Weights of a small GPT-style language model, trained from scratch on English Wikipedia: 5.85M parameters, 259M tokens.
MLP neurons of a small language model. Each row is named by its layer, matrix (up: input weights) and neuron, and shows model dimensions 80-175. Each number is 50 + 12 x the weight over its row's rms, rounded and kept within 0 to 99.
Before each neuron's rows, "fires in" lists the words (lower case) most often at its 100 highest values on Wikipedia text that the model never trained on.

fires in: "well", "first", "it", "one", "station"
L2.up637:62 45 47 50 58 17 56 44 31 61 61 33 37 30 53 51 63 52 40 21 50 59 40 53 39 61 41 44 61 53 33 53 37 55 57 54 52 29 48 39 37 38 66 53 76 39 54 67 47 63 51 51 61 54 45 52 51 68 62 77 64 54 42 38 56 50 56 37 56 35 49 39 25 31 31 52 53 51 55 61 42 32 48 53 52 26 50 56 47 54 47 43 68 47 71 48

fires in: "a", "career", "local", "international", "their"
L4.up605:52 62 74 58 69 43 51 56 24 63 59 52 34 72 66 47 60 47 48 50 36 65 35 38 51 44 42 62 31 54 41 62 34 66 48 55 62 51 47 42 48 57 50 40 58 56 53 44 54 37 44 68 52 81 55 31 28 59 33 43 64 44 79 39 41 50 67 45 55 23 41 49 45 62 67 39 50 45 54 43 62 38 41 38 55 27 26 54 52 55 36 37 33 93 42 27

fires in: "be", "his", "principal", "their", "vol", "its"
L9.up238:27 56 60 52 31 57 54 59 47 43 61 65 54 71 46 44 50 64 66 61 52 50 30 49 36 68 47 50 50 56 30 43 48 33 76 33 52 51 72 35 43 38 53 41 47 66 46 42 49 35 60 47 43 58 47 45 44 49 21 69 48 55 65 52 54 54 73 69 63 47 51 52 51 74 51 60 50 51 47 45 31 21 17 47 44 43 50 36 34 35 44 53 62 63 72 55

fires in: "albums", "album", "club", "s", "song", "series"
L4.up68:54 34 52 56 67 38 61 30 46 60 62 55 35 43 62 64 67 23 54 38 30 77 60 55 52 38 39 40 36 58 49 51 62 42 31 33 38 67 49 53 33 72 57 36 60 69 43 60 35 47 53 56 50 71 69 37 62 41 66 42 73 70 40 38 51 46 44 56 40 36 56 48 36 36 60 46 45 53 52 53 31 49 51 46 59 29 48 60 50 55 39 45 61 44 63 42

fires in: "it", "club", "brown", "rochdale"
L2.up270:59 46 60 47 47 48 53 41 48 60 46 54 50 41 42 68 52 32 57 36 31 59 31 67 54 58 40 74 60 47 41 15 47 39 55 48 73 40 51 30 45 44 41 48 47 57 43 46 43 39 41 38 53 38 52 41 66 51 57 52 30 53 24 54 49 46 39 59 40 64 32 83 51 35 33 69 42 64 25 37 47 63 42 32 36 48 47 51 45 53 71 46 74 51 49 54

fires in: "under", "one", "main", "a", "underworld"
L6.up556:48 56 52 35 56 33 62 61 49 60 53 69 71 37 62 48 48 53 45 43 20 34 39 64 58 46 59 71 30 60 48 59 54 40 68 42 47 38 37 74 75 44 68 34 44 60 52 49 19 51 57 34 43 60 46 75 45 35 42 74 53 62 56 51 51 56 48 61 38 39 48 41 55 32 62 35 58 50 44 44 53 53 34 58 55 49 40 60 59 49 46 43 42 60 47 55

fires in: "club", "following", "league"
L2.up5:62 51 65 51 53 53 42 37 40 54 47 50 47 52 49 56 56 36 43 41 46 55 60 57 44 54 43 84 55 50 49 38 61 48 51 45 58 39 46 23 46 47 55 49 32 74 61 48 32 43 54 43 54 51 61 34 46 52 47 53 42 51 22 36 50 45 23 60 28 62 44 49 61 37 39 84 49 56 08 13 43 53 51 36 40 50 52 25 73 54 60 55 43 50 53 56

fires in: "following", "main", "under", "largest", "largely", "larger"
L3.up76:49 48 56 53 52 50 49 47 44 43 64 50 51 31 43 53 67 56 39 22 37 58 34 34 56 39 58 55 55 64 47 57 46 58 48 52 34 28 39 57 44 41 60 60 38 45 37 55 79 56 36 38 57 64 45 48 45 71 58 74 53 65 57 49 63 62 47 29 25 44 53 50 22 65 55 43 59 55 23 67 45 50 53 39 51 32 43 58 51 47 39 42 50 60 58 45

fires in: "in"
L4.up260:55 51 56 34 85 47 61 44 41 66 56 43 92 68 73 43 49 52 63 55 51 33 51 67 52 60 50 30 60 59 40 40 54 45 28 63 49 55 75 38 46 60 49 46 34 44 42 53 60 55 73 37 60 42 52 45 39 43 70 51 59 61 67 43 58 52 62 51 58 46 39 54 61 43 45 32 40 50 71 43 59 35 59 66 61 47 24 45 39 35 50 41 60 57 55 72

fires in: "of", "the", "in"
L4.up234:44 52 36 43 65 43 77 46 68 50 65 51 36 56 64 45 49 54 68 54 57 39 47 46 62 64 39 41 51 49 13 52 77 60 44 60 54 42 62 48 55 46 73 48 42 51 43 59 53 62 82 56 51 44 31 38 57 69 44 61 56 59 42 60 56 42 45 51 59 43 52 24 38 50 67 33 50 56 60 54 53 52 53 33 60 46 36 42 20 50 52 36 49 47 51 58

fires in: "most", "more", "not", "promoted", "first", "years"
L4.up418:42 60 55 39 76 45 72 47 36 60 60 43 45 60 67 46 68 48 56 49 49 41 40 49 57 43 62 57 65 71 31 33 41 44 58 42 47 50 51 57 48 38 54 55 47 55 52 53 48 55 74 38 45 51 63 29 43 63 58 52 57 55 50 48 38 57 60 18 56 25 47 38 37 58 61 32 39 45 65 36 43 49 56 50 55 23 58 63 36 39 49 23 74 53 61 33

fires in: "also", "building", "has", "have", "buildings", "it"
L3.up393:59 49 45 50 48 56 53 59 59 51 55 54 44 43 23 48 62 48 34 36 54 66 53 66 48 46 53 36 42 52 50 55 76 59 31 46 42 37 59 68 53 34 49 51 48 62 45 38 64 54 58 59 79 63 61 45 42 70 57 72 64 24 37 33 26 57 33 67 45 54 59 37 46 51 59 53 59 65 57 57 40 62 34 39 78 43 39 40 68 42 53 54 43 44 43 54

fires in: "it", "there"
L4.up538:74 51 53 51 37 71 55 44 33 62 61 52 52 45 66 60 68 54 53 40 63 55 42 58 47 62 51 46 72 56 48 42 63 34 44 56 59 41 63 63 48 46 47 43 54 55 55 35 47 43 58 52 47 65 57 49 25 39 51 67 85 43 74 40 48 56 63 51 46 22 47 46 35 58 45 46 32 44 59 26 40 57 55 43 61 31 38 46 70 51 55 33 51 58 54 38

fires in: "member", "institute", "candidate", "independent", "senate", "constitutional"
L3.up364:68 75 35 36 54 25 60 52 47 57 55 43 41 47 49 22 51 38 60 50 50 39 67 43 51 47 59 58 35 79 27 53 54 35 35 55 37 24 40 65 55 41 47 56 57 50 58 60 48 42 49 58 70 42 50 48 62 61 55 40 42 62 57 36 38 45 43 49 88 62 56 33 58 53 63 64 40 58 48 52 39 54 50 55 49 48 48 65 28 67 44 54 44 44 50 51

fires in: "following", "due", "according", "lead", "led"
L6.up366:37 47 35 19 49 41 53 40 50 62 69 61 59 40 48 30 48 37 52 47 60 42 55 28 65 39 33 77 65 57 59 60 77 57 51 57 23 55 41 50 57 52 61 42 41 40 19 67 55 48 44 36 53 82 52 65 44 40 36 64 49 62 66 38 38 54 45 55 51 60 51 41 55 48 58 56 23 47 43 58 52 58 44 65 56 35 42 53 54 47 25 36 62 73 38 58

fires in: "and", "of", "in", "the"
L9.up429:43 65 60 32 63 63 63 31 37 31 65 56 47 74 57 50 76 60 53 51 51 47 52 44 59 55 53 39 42 56 29 38 65 49 55 47 68 50 66 57 51 57 65 46 37 38 62 36 50 58 53 44 68 42 51 46 45 70 52 35 56 69 23 56 27 57 41 41 48 53 55 34 48 46 42 41 42 50 49 46 44 39 44 37 45 54 24 39 59 61 26 64 40 52 50 56

fires in: "in", "on", "as", "for", "by"
L4.up533:53 55 37 45 44 28 63 45 58 57 55 54 46 88 38 72 64 59 57 48 57 50 51 68 52 41 52 59 50 38 26 44 57 53 57 48 60 34 71 34 55 65 51 41 39 58 61 58 43 57 57 44 46 43 33 68 41 54 46 60 57 57 35 60 51 49 34 43 51 24 50 39 24 46 53 52 64 36 47 30 25 45 51 38 57 38 42 72 38 40 46 64 50 44 52 28

fires in: "the", "after", "19th", "2", "5"
L9.up217:72 56 47 36 47 59 46 43 34 40 56 57 46 45 57 64 48 46 53 52 53 71 72 59 49 34 40 53 40 46 38 49 59 49 40 47 46 53 54 58 29 49 46 40 58 42 43 62 75 55 72 62 41 45 54 60 63 36 46 53 58 61 84 32 50 42 39 33 50 61 55 68 58 41 54 70 33 70 52 41 52 34 25 48 65 42 55 28 63 41 47 35 57 61 35 70

fires in: "which", "station", "street", "it", "park", "river"
L4.up29:40 43 86 21 50 38 69 42 57 52 60 50 28 48 33 39 68 60 39 42 70 73 51 51 54 50 55 45 61 34 51 35 73 58 27 44 57 38 63 47 52 84 62 57 28 38 50 50 53 55 40 48 79 62 58 34 41 67 48 56 65 51 45 52 57 56 51 35 47 50 46 49 29 48 45 42 63 75 60 66 31 48 54 51 67 54 20 65 38 62 45 66 53 41 40 57

fires in: "of", "during", "following"
L6.up113:55 59 47 32 59 47 32 53 51 63 57 57 31 50 69 36 69 36 36 39 55 61 40 46 68 43 59 39 26 62 43 54 55 33 45 57 29 32 68 61 51 52 55 52 72 62 49 51 46 65 42 22 61 55 53 56 51 27 23 68 42 48 42 49 58 51 29 59 56 52 37 39 46 51 67 52 51 66 44 57 59 44 27 55 53 39 32 74 53 54 38 56 42 79 47 56

fires in: "not", "been", "first", "could", "t"
L4.up166:91 43 50 38 60 39 57 44 41 49 62 43 41 50 63 34 48 38 40 71 25 65 52 26 55 45 54 67 41 40 48 50 39 32 47 49 39 31 52 42 48 43 40 49 51 46 53 51 74 51 43 58 66 51 63 47 52 47 42 48 53 52 64 36 45 51 68 31 45 39 58 59 47 54 50 60 40 71 50 44 62 32 55 48 39 42 50 39 47 55 43 36 44 71 64 65

fires in: "from", "by", "john", "south", "representatives", "august"
L4.up349:46 37 40 46 43 42 53 33 58 60 60 63 49 55 50 68 44 51 42 35 64 38 77 75 57 36 60 40 59 49 48 36 64 61 27 51 38 52 58 33 61 55 32 51 40 47 57 55 41 46 75 34 57 50 39 57 30 57 55 41 37 72 57 71 67 45 41 47 72 35 45 18 47 42 63 52 59 43 39 78 56 42 59 64 49 43 59 57 45 46 33 47 56 50 72 45

fires in: "the", "their", "his"
L3.up572:67 51 74 33 59 58 46 47 45 60 60 57 53 35 79 65 49 52 32 62 42 44 45 43 43 44 54 51 60 50 46 52 55 62 39 54 54 66 60 30 32 76 57 48 36 52 47 65 39 43 57 38 47 82 43 32 58 55 32 53 55 57 71 40 58 48 44 34 42 38 50 74 45 55 71 68 44 50 48 48 23 53 39 45 61 48 45 51 44 54 36 33 41 91 52 59

fires in: "on", "the", "there", "without"
L9.up472:51 52 35 55 48 34 60 34 51 52 58 32 54 38 67 59 54 44 47 31 57 46 32 45 35 37 50 87 57 70 40 47 71 61 39 41 42 32 31 60 33 51 34 37 54 38 52 42 61 56 45 33 49 44 33 32 60 56 59 57 66 40 66 55 52 48 36 50 65 33 30 40 56 49 42 47 19 56 55 53 64 48 64 70 53 57 38 54 52 63 50 38 36 71 48 69